Part of a small language model's weights.
Architecture: learned positions, biases, tied embeddings.
Training: a variant of Adam for these matrices, 466M tokens.
MLP neurons of a small language model. Each row is named by its layer, matrix (up: input weights) and neuron, and shows model dimensions 304-399. Each number is 200 + 40 x the weight over its row's rms, rounded and kept within 0 to 999.
After each neuron's rows, "fires on" lists the tokens most often at its 100 highest values on Wikipedia text that the model never trained on.

L10.up119,176,198,151,158,248,144,230,218,206,237,234,104,167,140,215,213,262,178,196,163,252,154,189,185,176,106,173,234,181,170,124,176,190,202,193,127,130,173,152,119,248,208,166,157,235,278,190,189,193,252,231,169,267,281,233,257,196,165,201,214,236,161,233,288,244,208,173,238,236,224,195,162,220,224,161,207,156,239,129,259,216,137,246,198,222,156,188,198,242,194,191,223,192,177,164,152
fires on: " re", "d", "01", " at", "p", " Re"

L10.up811,297,193,170,241,187,185,184,191,177,231,114,171,205,180,163,130,252,186,197,203,230,210,193,234,181,275,208,249,113,160,181,237,132,168,205,205,127,147,204,262,210,200,144,211,170,200,238,198,254,180,157,120,209,251,201,184,230,206,169,118,223,231,195,164,229,271,161,127,157,217,148,181,157,251,151,175,188,264,222,244,263,263,193,228,239,164,193,212,203,227,279,187,168,164,222,143
fires on: "iv", "u", "est", "er", " a", "pp"

L8.up1224,151,136,211,190,234,167,243,224,143,148,191,109,190,201,153,246,198,200,239,164,159,223,251,248,170,182,241,249,206,229,73,158,227,197,248,188,106,164,190,255,249,170,215,263,156,175,235,212,204,280,232,216,188,230,258,214,187,227,158,197,154,143,150,185,253,202,217,187,178,195,138,169,201,180,240,208,247,148,184,242,220,207,248,148,229,155,150,222,265,163,188,178,171,199,203,195
fires on: "a", "e", "am", "ri", "hi", "o"

L8.up508,189,249,118,126,251,173,153,315,160,205,186,234,213,138,219,170,169,191,178,219,238,216,253,209,167,183,182,194,249,293,233,227,207,209,248,216,187,223,193,257,214,261,214,258,210,176,178,235,174,228,224,163,99,229,183,226,199,191,174,117,307,231,157,256,288,134,206,140,222,183,214,141,209,223,185,206,159,249,166,215,208,185,228,163,157,233,193,165,232,212,152,265,132,191,226,269
fires on: " ", "ro", " (", "ba"

L3.up703,218,295,203,266,133,224,240,247,220,185,173,233,219,218,194,298,191,223,206,170,164,218,188,168,210,166,160,248,169,155,246,177,207,247,211,198,150,251,182,203,154,180,182,147,224,212,213,256,253,188,272,235,203,190,143,196,236,173,225,173,288,251,226,124,256,212,153,185,203,200,177,185,254,104,230,214,197,159,189,187,174,224,243,234,179,203,187,264,182,156,179,141,224,222,157,215
fires on: "'", " from", " with", " of"

L3.up1667,154,256,223,165,125,150,210,147,203,223,135,299,176,182,233,225,179,195,311,184,191,189,234,170,139,198,186,193,190,228,193,138,200,201,197,205,221,201,211,199,173,249,222,237,236,210,196,167,198,219,197,175,133,183,244,134,203,230,219,111,204,157,225,175,169,322,205,203,267,127,275,185,211,164,216,228,150,166,191,206,301,188,181,285,187,207,260,148,175,254,193,189,281,165,210,129
fires on: " (", "\n", " (19", " |"

L8.up491,225,122,143,210,159,162,210,219,254,81,148,184,206,158,207,252,175,158,203,198,268,209,165,277,193,219,203,158,207,202,212,176,169,169,142,200,282,264,172,233,199,154,206,228,193,149,200,219,189,239,177,127,163,224,209,154,218,272,154,176,291,193,205,219,120,155,206,251,152,213,246,247,212,193,223,199,171,130,229,210,219,206,226,154,178,185,187,257,154,187,217,212,129,238,233,185
fires on: "A", " a", " A", "un", "ur"

L8.up1283,179,188,217,164,179,248,165,203,176,158,223,220,208,196,147,139,135,222,188,190,168,204,169,170,232,237,176,227,190,222,214,203,234,213,192,133,208,252,237,264,234,210,230,217,201,132,162,170,215,211,276,188,161,183,257,194,178,218,252,192,254,199,217,173,213,302,199,256,166,189,200,132,187,188,163,264,159,225,253,221,236,245,172,272,168,126,188,202,293,210,225,246,155,222,212,232
fires on: " over", "-", " by", "e", "u"

L10.up159,257,201,226,178,192,173,177,212,176,174,176,164,316,140,225,204,197,178,204,239,189,241,195,162,201,231,178,226,238,141,227,188,229,163,202,244,156,155,129,266,147,176,212,250,188,240,181,236,235,73,163,178,219,246,254,145,190,162,142,163,190,199,188,270,91,202,139,223,168,193,256,212,169,189,204,190,208,176,126,236,134,118,159,138,206,176,152,192,244,229,197,228,210,178,226,173
fires on: " Ch", " a", "ed", " high", "at", "tor"

L3.up900,201,180,179,199,208,176,181,136,186,194,145,187,131,195,239,190,239,96,239,172,180,214,192,167,138,250,159,159,176,230,215,191,197,177,246,144,257,247,198,259,185,224,197,169,142,188,176,260,191,176,167,186,200,250,315,239,204,175,155,216,208,205,215,172,156,173,194,240,244,167,183,172,232,185,221,248,204,262,265,259,233,221,257,159,280,235,189,204,168,227,119,185,155,178,248,190
fires on: "us", " as", "as", "ne"

L3.up621,276,261,193,194,213,215,179,233,306,260,224,222,226,188,271,186,173,167,180,229,223,187,116,184,183,161,189,158,203,114,182,209,182,202,130,222,216,197,165,211,300,220,216,198,259,283,195,272,275,132,305,192,241,189,175,214,115,222,227,249,187,213,163,215,274,201,195,197,116,151,235,197,248,153,199,161,136,178,250,188,204,189,236,233,153,203,203,202,212,223,178,244,224,238,187,255
fires on: " to", "ed", " on", " up", " into", " place"

L3.up1660,161,213,249,249,211,235,197,230,165,171,222,212,220,156,215,262,192,243,236,233,272,193,204,124,127,196,141,194,178,164,191,224,201,171,118,185,225,219,227,200,196,249,229,277,191,294,223,286,205,177,221,151,174,272,206,115,225,162,259,239,124,205,204,206,183,251,272,190,122,95,223,193,231,142,201,166,163,149,289,208,168,223,228,248,209,241,186,201,183,163,152,195,270,195,151,221
fires on: " to", "ed", " \"", "ing", ")", "ly"

L8.up1312,190,275,197,156,200,186,199,210,173,209,153,191,240,158,218,211,205,126,234,221,190,220,205,142,198,185,279,173,212,198,161,229,158,236,169,167,275,177,192,170,234,108,152,191,128,154,190,183,184,241,228,204,204,198,248,136,248,217,87,254,212,182,185,213,180,155,241,171,171,211,268,211,179,212,205,161,217,248,233,163,216,186,176,218,179,152,197,165,194,254,110,174,191,157,181,158
fires on: " C", " Mi", " c"

L3.up1034,184,204,202,291,161,228,141,289,242,159,218,229,259,194,223,208,206,228,148,230,204,186,196,223,217,160,162,196,121,236,143,227,233,194,228,181,224,249,187,181,254,166,160,199,227,270,231,237,193,187,209,248,110,232,298,171,192,233,167,260,190,262,118,174,181,258,214,238,127,187,145,192,138,194,155,279,224,235,282,178,202,165,197,207,182,194,174,155,153,228,127,197,235,164,214,148
fires on: " |"

L8.up238,205,159,149,181,259,206,230,253,181,245,205,171,159,123,224,226,159,177,108,203,177,220,175,192,123,224,211,127,250,271,162,213,224,158,208,255,186,185,111,283,222,181,180,212,153,215,199,187,216,144,158,227,158,184,227,265,197,205,172,178,255,175,209,238,162,221,232,217,165,194,175,161,170,249,218,156,122,204,178,170,113,173,224,202,186,236,261,193,192,207,136,195,199,178,234,176
fires on: " to", "–", " (", " ", " a", " −"

L10.up1687,179,143,178,155,285,207,143,272,230,179,127,112,139,189,214,159,215,183,208,181,170,179,195,278,138,146,240,212,213,207,188,155,155,212,188,254,213,223,179,257,225,236,220,254,215,225,157,122,162,134,137,262,147,254,223,194,195,192,232,208,270,201,126,221,209,250,214,156,130,210,148,195,128,210,179,173,105,187,208,192,196,198,275,206,239,257,133,203,245,155,229,180,191,141,261,212
fires on: "'", "en", " Mu", " Ch", " c", " ("

L3.up1310,241,170,218,249,148,238,241,221,212,171,172,243,207,192,166,234,238,184,196,221,177,311,226,129,203,229,153,177,227,159,219,201,165,260,226,161,186,209,196,239,227,193,179,212,276,216,241,212,189,251,196,214,158,236,221,217,141,211,286,221,267,165,134,227,223,215,183,196,197,205,260,215,185,104,170,230,188,162,169,167,226,178,225,158,189,203,217,208,170,203,184,251,249,107,181,237
fires on: ";", ".", " |", "ing", " of", "\n"

L8.up1319,228,177,164,168,211,245,234,188,192,154,157,239,214,192,156,153,161,233,247,274,153,225,241,211,243,268,186,238,188,163,230,185,234,185,230,148,202,208,159,188,152,200,134,155,201,272,216,225,162,187,205,187,156,212,251,135,198,247,228,117,136,194,206,220,213,233,206,240,218,219,264,191,140,168,224,134,217,194,180,188,237,183,188,169,167,90,159,216,190,191,175,228,198,152,228,168
fires on: "ed", "al", "an", "ant", "n", "ent"

L3.up523,275,177,201,203,225,167,221,252,223,242,198,223,260,170,192,292,284,148,207,217,167,215,264,97,188,174,158,197,246,154,229,233,153,163,218,144,203,194,228,204,205,246,212,148,264,268,164,191,193,142,220,191,167,239,271,263,278,227,226,200,208,165,224,197,150,216,155,216,185,158,232,223,241,171,258,173,151,216,218,231,196,258,105,276,152,184,216,125,201,154,161,237,249,217,188,138
fires on: "ur", "go", "ing", "o", "ed", "ward"

L10.up1258,151,161,205,193,154,242,204,285,157,242,178,205,181,215,172,189,123,185,219,203,178,194,185,281,143,206,195,179,208,190,208,255,202,204,248,126,140,122,237,246,153,160,181,187,178,189,161,207,206,170,179,161,195,235,252,171,192,246,154,235,244,211,151,236,192,260,188,223,169,245,174,197,287,261,132,189,149,179,259,267,253,158,193,260,178,210,182,161,143,126,179,190,177,225,192,177
fires on: " out", " g", "\\", " Ga", " c", " a"

L3.up527,252,224,176,222,178,230,142,253,147,145,134,144,244,202,243,137,193,171,247,210,166,221,132,180,207,159,228,233,128,238,202,212,168,216,204,173,211,200,221,229,235,197,166,234,190,244,235,169,212,119,131,219,213,249,235,144,177,225,133,157,251,193,106,221,213,210,217,137,202,173,169,183,189,212,221,220,184,170,160,240,131,158,309,211,180,200,171,214,263,235,165,219,228,245,174,192
fires on: "s", "en", "n", "'"

L8.up525,203,192,188,211,328,197,194,255,253,192,170,246,209,157,193,206,174,198,186,237,127,179,269,130,208,214,174,178,177,225,232,243,279,147,237,198,226,159,180,186,208,232,155,208,115,199,207,223,172,168,222,201,225,235,234,252,207,173,299,215,183,189,171,165,148,175,185,202,175,246,256,162,201,177,215,226,158,229,154,162,192,284,228,236,139,172,221,212,130,178,228,160,261,181,174,177
fires on: " Pri", "gu", "or", "y", "ri", "w"

L10.up545,212,204,189,220,227,193,218,243,185,164,139,204,176,207,227,225,139,192,194,176,166,180,233,172,212,239,111,226,126,254,257,248,170,217,176,169,259,255,129,200,225,244,198,159,192,194,190,281,151,164,208,225,161,216,165,239,193,199,222,216,220,119,129,180,257,222,162,191,202,175,200,221,196,289,227,178,187,218,134,210,198,185,180,256,138,235,200,113,150,266,209,199,195,239,208,228
fires on: "y", "th", "un", "u", "ur", "l"

L8.up66,250,153,203,218,190,195,225,196,160,239,237,125,189,223,192,228,237,178,253,250,254,161,218,172,144,240,205,268,138,210,255,205,281,309,157,226,256,180,204,207,278,140,256,170,177,219,144,224,213,157,185,182,190,189,191,166,207,209,220,199,125,203,157,212,183,189,181,220,176,212,133,180,143,200,141,273,178,244,232,191,202,198,200,236,213,162,182,190,113,168,221,222,195,271,190,283
fires on: ".", "b", " at", "l", "ve", "ed"

L10.up849,176,211,239,117,215,199,242,154,241,173,198,197,253,218,211,200,199,155,223,162,209,142,230,165,106,157,181,232,211,238,148,190,206,150,202,168,210,248,159,172,239,244,132,183,199,150,156,195,176,230,236,201,199,232,241,286,168,201,174,128,191,138,230,152,246,231,164,230,180,186,227,99,155,211,185,206,170,219,209,199,203,248,196,191,129,186,244,179,282,187,151,200,270,227,209,226
fires on: "t", "-", "ri", "u", "ra", "a"

L8.up1268,194,191,155,202,175,201,211,159,332,178,211,240,213,212,214,174,166,201,184,178,164,167,208,173,247,218,271,190,217,235,244,250,198,150,135,191,223,216,205,255,128,129,237,200,223,223,173,200,263,211,272,227,184,214,213,203,123,203,218,125,250,240,214,249,268,116,205,179,197,241,232,133,264,165,228,172,173,203,208,231,155,158,282,154,247,191,148,207,194,153,221,257,230,181,221,176
fires on: " ", "ia", "ta", "s", "o"

L3.up1361,173,183,286,160,239,225,148,171,138,202,172,203,203,189,250,261,267,177,208,149,233,201,244,146,184,189,197,148,205,210,184,156,191,175,193,228,269,215,200,247,281,180,216,116,238,131,182,180,187,226,167,97,238,200,208,216,222,189,201,238,155,191,174,187,207,163,173,249,234,176,234,179,213,201,172,218,257,192,258,284,193,184,172,166,292,218,152,209,206,244,207,147,235,219,131,214
fires on: " start", "f", "ed", "ow", "it", "e"

L3.up169,199,181,250,259,176,129,231,244,138,241,247,210,141,222,195,218,191,235,210,256,241,274,217,195,214,238,198,220,198,187,155,192,194,160,129,295,241,286,177,178,260,218,224,249,189,204,213,137,180,220,273,118,183,149,243,195,161,128,204,109,202,276,139,215,200,195,262,230,241,207,144,228,236,219,169,232,209,253,239,231,254,243,206,198,191,277,168,206,249,249,134,245,193,116,203,190
fires on: "–19", " of", "83", " 9", "st"

L3.up1468,223,208,211,281,240,164,244,175,157,176,179,137,175,190,172,207,225,183,261,208,198,290,178,237,205,243,177,160,253,166,191,156,193,202,284,168,242,189,166,250,198,144,233,237,220,192,266,199,154,200,163,206,223,218,195,219,214,249,213,222,130,227,220,228,225,200,211,199,174,196,135,114,190,255,162,222,197,194,243,162,194,207,237,228,193,180,232,184,178,231,199,249,181,213,131,174
fires on: " by", "ve", "aff", "va", "qua"

L3.up445,250,205,170,227,212,143,200,251,203,137,209,175,157,144,184,142,180,216,194,232,229,244,243,211,198,191,209,226,194,186,189,223,212,241,216,151,207,247,170,245,195,145,133,205,192,216,214,279,213,175,244,204,263,175,135,200,225,211,197,226,301,246,188,190,262,225,106,271,229,232,187,211,183,204,190,208,226,215,204,191,191,201,210,177,261,259,135,270,201,131,128,192,205,183,188,161
fires on: " and", " are", "'"

L3.up1193,270,193,196,299,153,103,302,286,218,153,218,97,207,280,247,211,192,180,164,175,210,234,179,194,161,230,214,160,264,211,224,260,198,220,201,229,181,195,127,168,200,138,226,212,180,193,194,206,197,180,193,198,173,172,182,262,219,170,209,152,212,231,207,196,202,171,199,120,195,203,224,242,195,231,236,185,192,191,224,265,199,218,226,166,245,223,215,182,243,255,284,175,187,314,220,252
fires on: "tic", "ident", "rop", "et", "er", "amp"

L10.up1600,224,219,150,159,166,265,242,213,224,218,237,243,220,223,165,191,236,158,238,268,217,235,224,188,230,233,208,212,248,215,178,138,184,186,307,175,240,185,204,189,215,217,239,239,188,224,174,222,196,204,202,236,224,208,199,187,181,230,217,229,208,202,165,175,186,176,224,252,202,161,293,144,118,185,145,260,170,257,177,214,190,166,220,201,213,144,186,125,229,198,214,219,167,239,163,170
fires on: "s", "ur", "ex", " number", "x", "m"

L3.up600,245,267,170,268,219,121,142,211,122,188,185,207,134,152,234,163,153,148,248,270,246,142,245,122,141,179,221,243,213,183,225,227,236,204,195,226,185,222,197,233,225,229,226,215,182,188,246,260,254,137,251,207,189,201,209,217,256,164,221,220,239,221,182,209,155,203,220,131,158,167,199,135,150,200,185,154,153,207,238,188,173,213,277,184,281,243,164,214,213,182,185,217,220,227,210,232
fires on: " ", " change", "s", "ing", "d"

L3.up444,209,173,188,200,144,212,159,148,191,231,250,200,233,237,155,187,180,193,180,228,236,148,215,182,197,219,181,194,163,213,231,174,208,215,243,111,146,246,215,239,175,157,168,169,249,204,119,252,204,165,211,134,181,155,220,175,158,228,247,252,261,241,217,230,192,268,177,200,185,193,199,245,204,195,180,139,159,178,220,148,180,207,194,257,221,267,235,169,244,263,150,225,254,216,220,207
fires on: " by", "-", "ward", "now", " defeat"

L10.up931,184,215,99,188,163,161,201,230,218,230,232,137,221,200,196,236,226,194,96,246,205,182,197,192,197,152,195,180,128,174,115,193,215,264,145,276,225,197,257,218,253,171,132,212,221,251,165,246,169,233,210,190,217,191,282,261,207,195,217,289,190,300,175,246,198,189,182,226,232,208,202,200,222,116,156,254,173,161,187,180,248,233,207,196,252,207,190,181,194,163,238,141,222,138,253,152
fires on: "ar", ",", "p", " an", " Pe", "at"

L10.up1042,174,182,239,285,241,205,208,249,199,202,182,182,153,189,159,179,203,194,178,257,206,233,150,212,121,239,192,172,192,278,136,183,206,163,242,220,245,217,178,284,175,203,197,272,179,171,208,185,205,195,219,216,171,255,226,206,219,197,257,211,226,105,164,145,203,268,238,203,153,123,174,238,186,236,233,245,243,262,209,193,261,182,245,219,174,211,161,228,259,160,175,191,239,244,267,194
fires on: " \"", "-", " (", "/", "'"

L8.up933,254,199,179,160,205,151,204,115,183,264,138,184,277,231,152,218,225,111,166,257,162,281,192,175,195,268,183,128,264,189,155,177,222,205,179,180,206,162,171,215,198,155,109,246,112,243,102,231,140,198,144,190,241,210,221,130,196,237,223,227,218,230,230,221,197,193,174,224,161,209,214,251,222,146,180,201,168,216,107,269,204,222,134,263,205,199,256,170,171,248,171,225,195,159,178,197
fires on: " G", "G", " C"

L3.up1321,196,267,184,123,133,178,221,188,196,224,194,182,251,126,183,215,255,195,176,219,173,199,165,204,205,182,203,176,251,209,133,166,147,143,187,190,241,237,176,228,119,184,224,167,197,186,240,162,170,180,159,214,227,248,241,145,208,159,140,128,148,233,175,192,269,173,208,168,152,149,211,188,199,199,161,217,170,137,196,223,238,229,243,229,190,151,304,270,265,227,227,165,237,201,158,104
fires on: ")", ",", "78", " |", "75"

L3.up63,237,223,154,269,159,189,224,200,130,190,254,185,168,150,173,164,248,181,207,142,207,208,236,205,172,229,188,195,281,164,194,212,178,171,177,165,198,194,201,236,213,218,162,212,191,199,272,187,149,164,145,242,155,184,215,171,215,202,148,149,233,299,152,166,246,189,190,118,181,157,117,187,124,147,148,213,220,197,200,173,163,191,233,197,203,268,233,212,293,185,181,263,222,233,191,130
fires on: " ", " |", "-", "–", ","

L8.up1430,289,208,183,185,281,178,219,192,223,234,238,198,250,196,222,250,259,215,236,182,291,225,255,170,225,186,190,178,174,239,249,172,168,241,147,245,271,197,217,254,189,210,212,180,145,181,129,224,121,180,223,214,193,168,219,137,205,306,198,229,119,176,216,230,201,227,280,138,173,139,227,210,217,171,218,219,208,223,230,158,224,212,239,265,180,198,241,152,223,166,129,237,87,273,210,228
fires on: "\n", " on", " to", "ve", "ed", "ing"

L3.up777,229,229,223,170,162,220,144,151,191,163,234,253,278,211,170,223,170,168,170,181,206,181,209,206,266,195,212,202,279,160,168,168,201,179,116,209,206,226,242,138,193,213,167,203,169,179,224,188,190,235,142,220,181,192,164,189,250,238,221,182,256,223,205,207,202,155,120,205,182,265,310,242,253,174,220,149,220,252,198,211,201,269,121,183,164,198,214,152,191,187,136,178,265,147,227,226
fires on: "ine", "us", "ade", "d", "be", "ron"

L3.up888,178,220,210,270,195,211,200,254,229,147,191,234,235,211,183,274,241,229,176,218,196,194,216,169,164,206,216,105,133,224,165,218,212,201,180,154,189,210,145,156,193,214,156,198,226,222,171,325,210,155,184,269,161,183,234,135,177,130,229,266,178,223,184,194,171,232,261,181,107,208,162,145,185,211,181,254,173,228,211,124,238,239,200,227,210,173,198,233,232,217,189,159,278,185,155,223
fires on: " |"

L8.up226,264,188,150,115,145,185,214,229,159,203,240,146,163,94,239,215,190,205,172,281,210,229,176,74,230,191,188,191,157,210,133,229,245,168,198,198,198,193,227,186,211,167,286,188,252,174,234,222,265,188,271,186,263,275,250,285,198,201,175,231,219,214,236,189,224,176,198,195,251,187,218,211,264,179,160,203,153,236,220,261,195,247,243,127,250,232,147,212,150,183,191,257,178,204,158,153
fires on: "d", "ad", "p", "sh"

L3.up553,197,188,206,189,170,228,173,226,169,168,216,166,199,141,156,211,241,189,156,257,256,237,165,239,258,194,241,200,234,131,157,265,198,177,212,165,236,233,200,292,178,138,295,180,171,176,170,153,128,200,155,155,219,200,234,142,242,165,135,191,239,286,86,178,247,161,146,276,169,156,124,140,157,126,176,133,213,255,234,236,197,157,282,201,241,205,183,220,237,206,119,199,225,193,173,234
fires on: ",", "s", "pt", "n", " final"

L10.up97,285,218,128,245,140,203,184,160,183,231,185,168,233,154,178,180,175,164,154,234,208,179,239,184,207,223,204,146,217,192,176,254,227,221,172,136,217,247,225,224,215,158,258,207,223,179,211,160,245,188,235,229,217,171,170,175,226,214,142,160,189,176,164,323,233,81,224,224,163,168,200,164,173,190,145,159,140,232,267,162,210,187,281,200,259,171,190,213,255,162,197,244,186,201,199,269
fires on: ",", "s", " area"

L8.up1368,150,230,212,231,243,134,181,259,209,182,181,155,192,120,181,219,188,259,211,167,145,173,279,291,139,213,201,161,244,153,190,262,156,209,188,207,206,125,225,234,203,187,210,249,183,173,204,156,264,219,219,142,148,270,260,212,178,183,216,176,205,96,188,176,273,175,195,200,140,259,164,151,198,217,263,184,255,216,239,149,211,162,225,176,212,163,107,197,211,247,154,215,293,192,250,222
fires on: ".", "ri", " Ro", "hi", " de", " 19"

L8.up1063,246,139,157,233,164,200,299,180,238,244,127,199,155,207,159,233,188,210,148,142,257,163,254,159,146,211,180,243,179,245,221,180,279,209,143,222,272,192,229,237,213,188,191,171,199,166,224,168,215,191,175,230,242,192,215,148,161,160,147,238,218,239,252,239,171,131,182,210,87,171,233,217,179,164,230,116,124,139,222,205,211,175,226,228,253,172,241,203,266,158,168,162,187,211,183,199
fires on: " to", " and", ",", "ally", "ly", "y"

L3.up421,181,183,173,183,233,187,207,105,189,179,224,204,243,236,234,206,193,190,135,214,244,164,263,200,153,194,182,198,147,252,226,245,249,197,217,152,195,242,151,189,213,170,163,216,180,160,189,253,197,163,250,224,168,127,226,176,194,235,225,197,236,213,158,182,135,204,189,171,168,138,150,228,83,226,219,208,178,166,147,181,251,200,201,247,176,178,184,171,181,238,220,177,177,190,214,213
fires on: "l"

L10.up1389,129,181,219,265,225,204,192,199,173,163,185,209,230,116,177,189,169,191,171,184,223,121,181,276,178,216,209,203,219,133,209,198,201,231,200,179,231,219,145,208,162,173,132,254,206,182,197,214,231,206,194,201,162,188,195,210,214,247,171,211,192,229,177,156,157,210,186,232,182,215,210,244,247,185,261,161,127,228,288,219,226,179,214,210,212,172,256,277,203,206,212,89,165,201,282,204
fires on: " a", "s", " A", "\n", " work"

L3.up1710,208,176,227,186,172,207,160,238,278,152,192,237,269,215,160,270,171,165,184,279,309,171,258,209,236,222,208,193,166,235,171,167,198,173,194,140,214,170,214,222,248,191,209,186,199,266,238,340,185,139,181,224,56,184,245,129,239,186,203,180,177,224,229,222,162,239,224,220,216,231,178,190,198,157,222,219,191,194,199,139,207,246,234,263,253,247,215,201,182,226,152,202,230,150,85,206
fires on: " |", "\"", "\n", "|"

L3.up288,147,178,249,251,129,154,248,179,137,220,153,195,204,250,179,148,228,210,232,247,209,196,208,213,269,254,189,218,157,223,141,231,131,174,300,167,221,294,185,218,171,168,214,198,205,236,191,223,220,223,219,199,131,209,250,169,214,267,183,185,188,188,211,221,179,230,150,301,171,195,235,216,207,210,175,210,233,181,206,159,231,190,184,168,166,176,265,158,224,193,119,164,299,159,158,203
fires on: "ment", "er", "ster", "n", "al", ":"

L3.up1765,149,265,243,165,170,196,202,207,226,200,158,232,152,117,248,234,232,193,241,138,250,204,214,161,185,262,199,140,167,227,145,206,206,216,231,227,278,143,190,194,266,212,257,208,214,209,153,279,269,181,240,202,123,199,311,190,276,160,238,129,191,212,194,211,189,230,242,212,178,184,205,148,226,206,164,198,206,240,255,262,225,192,183,247,295,193,273,243,232,209,189,212,242,167,179,213
fires on: " as", "-", " |", "–19", " (19", " 19"

L8.up1261,236,225,137,200,181,257,180,209,225,191,225,243,177,185,197,198,234,206,232,228,265,210,280,168,182,215,170,192,206,234,144,201,204,216,242,207,199,235,210,220,179,152,193,155,203,240,210,152,231,205,297,189,186,194,224,166,147,216,207,127,215,146,208,246,233,215,185,168,216,225,147,213,152,200,263,214,204,218,220,189,227,215,180,212,160,171,216,160,175,174,209,105,197,223,263,226
fires on: " Go", " mo", "on", "l", " of", " Mo"

L3.up435,230,228,191,174,248,184,260,216,262,249,210,214,213,180,195,194,253,134,235,229,211,200,208,214,203,182,195,196,261,181,185,162,218,145,191,242,192,199,209,242,204,262,229,297,210,260,197,228,170,135,148,172,202,223,215,174,162,187,200,173,207,200,200,235,187,252,202,207,184,189,229,116,194,287,277,200,156,212,168,116,184,147,212,170,208,211,203,213,252,224,117,252,221,214,193,164
fires on: "ed", " a", " but"

L10.up295,184,205,191,185,317,189,188,238,118,167,183,218,205,222,157,158,174,169,220,255,141,269,208,231,199,227,177,166,239,267,169,219,300,269,210,167,240,242,247,263,106,176,228,240,155,246,212,141,179,182,179,218,127,144,143,227,214,154,197,145,175,177,174,146,144,249,237,173,128,181,181,237,193,214,266,181,229,178,192,220,231,124,240,173,251,249,200,103,235,202,159,218,154,301,192,191
fires on: "–", " (", "ur", " ", "-"

L3.up24,181,285,222,248,107,207,163,182,169,202,200,177,204,214,219,249,230,174,268,162,200,184,230,182,223,121,182,178,176,256,170,230,205,142,149,190,169,178,226,155,232,231,216,188,260,201,221,193,229,231,232,199,115,244,240,170,210,157,256,162,202,253,210,162,246,233,206,201,203,194,241,195,153,136,191,250,139,204,168,153,217,200,210,229,193,196,245,197,198,278,178,177,225,196,128,130
fires on: " |", "s", "es", " defeat"

L3.up1492,251,179,181,204,228,129,260,204,222,182,152,172,190,183,196,206,229,200,213,214,198,265,207,278,226,202,199,209,203,169,219,135,265,210,152,199,193,159,150,370,198,126,195,165,174,149,281,122,179,212,118,159,240,207,213,213,196,210,224,183,166,85,214,252,253,246,289,166,207,200,191,237,163,227,229,242,140,266,122,219,239,190,258,187,247,163,183,182,242,221,238,254,229,232,190,235
fires on: "va", "a", "ve", "na", "ne", "ev"

L8.up138,77,174,193,238,126,203,257,179,125,216,208,229,210,150,205,266,179,210,218,255,155,245,228,191,230,178,133,119,186,207,125,200,206,129,224,168,93,203,276,183,200,165,170,163,196,195,163,213,253,180,249,238,206,250,231,206,123,201,206,260,255,210,243,174,133,207,216,200,212,255,256,176,224,144,221,173,212,208,180,184,179,162,187,235,142,205,226,195,208,123,227,184,217,196,203,185
fires on: " c", "al", " g", "ic", "il"

L3.up1063,195,161,206,203,220,197,298,224,209,261,206,171,221,199,159,165,207,232,169,176,175,264,136,200,232,265,179,129,202,154,178,156,216,214,193,145,165,215,148,206,259,196,163,210,199,251,223,95,211,208,154,195,167,174,195,278,226,165,150,145,220,219,220,229,211,201,151,188,171,277,223,166,218,127,205,248,150,172,122,240,255,239,211,187,242,253,232,203,128,188,153,238,241,218,153,241
fires on: ".", "p", "c", ":", ";"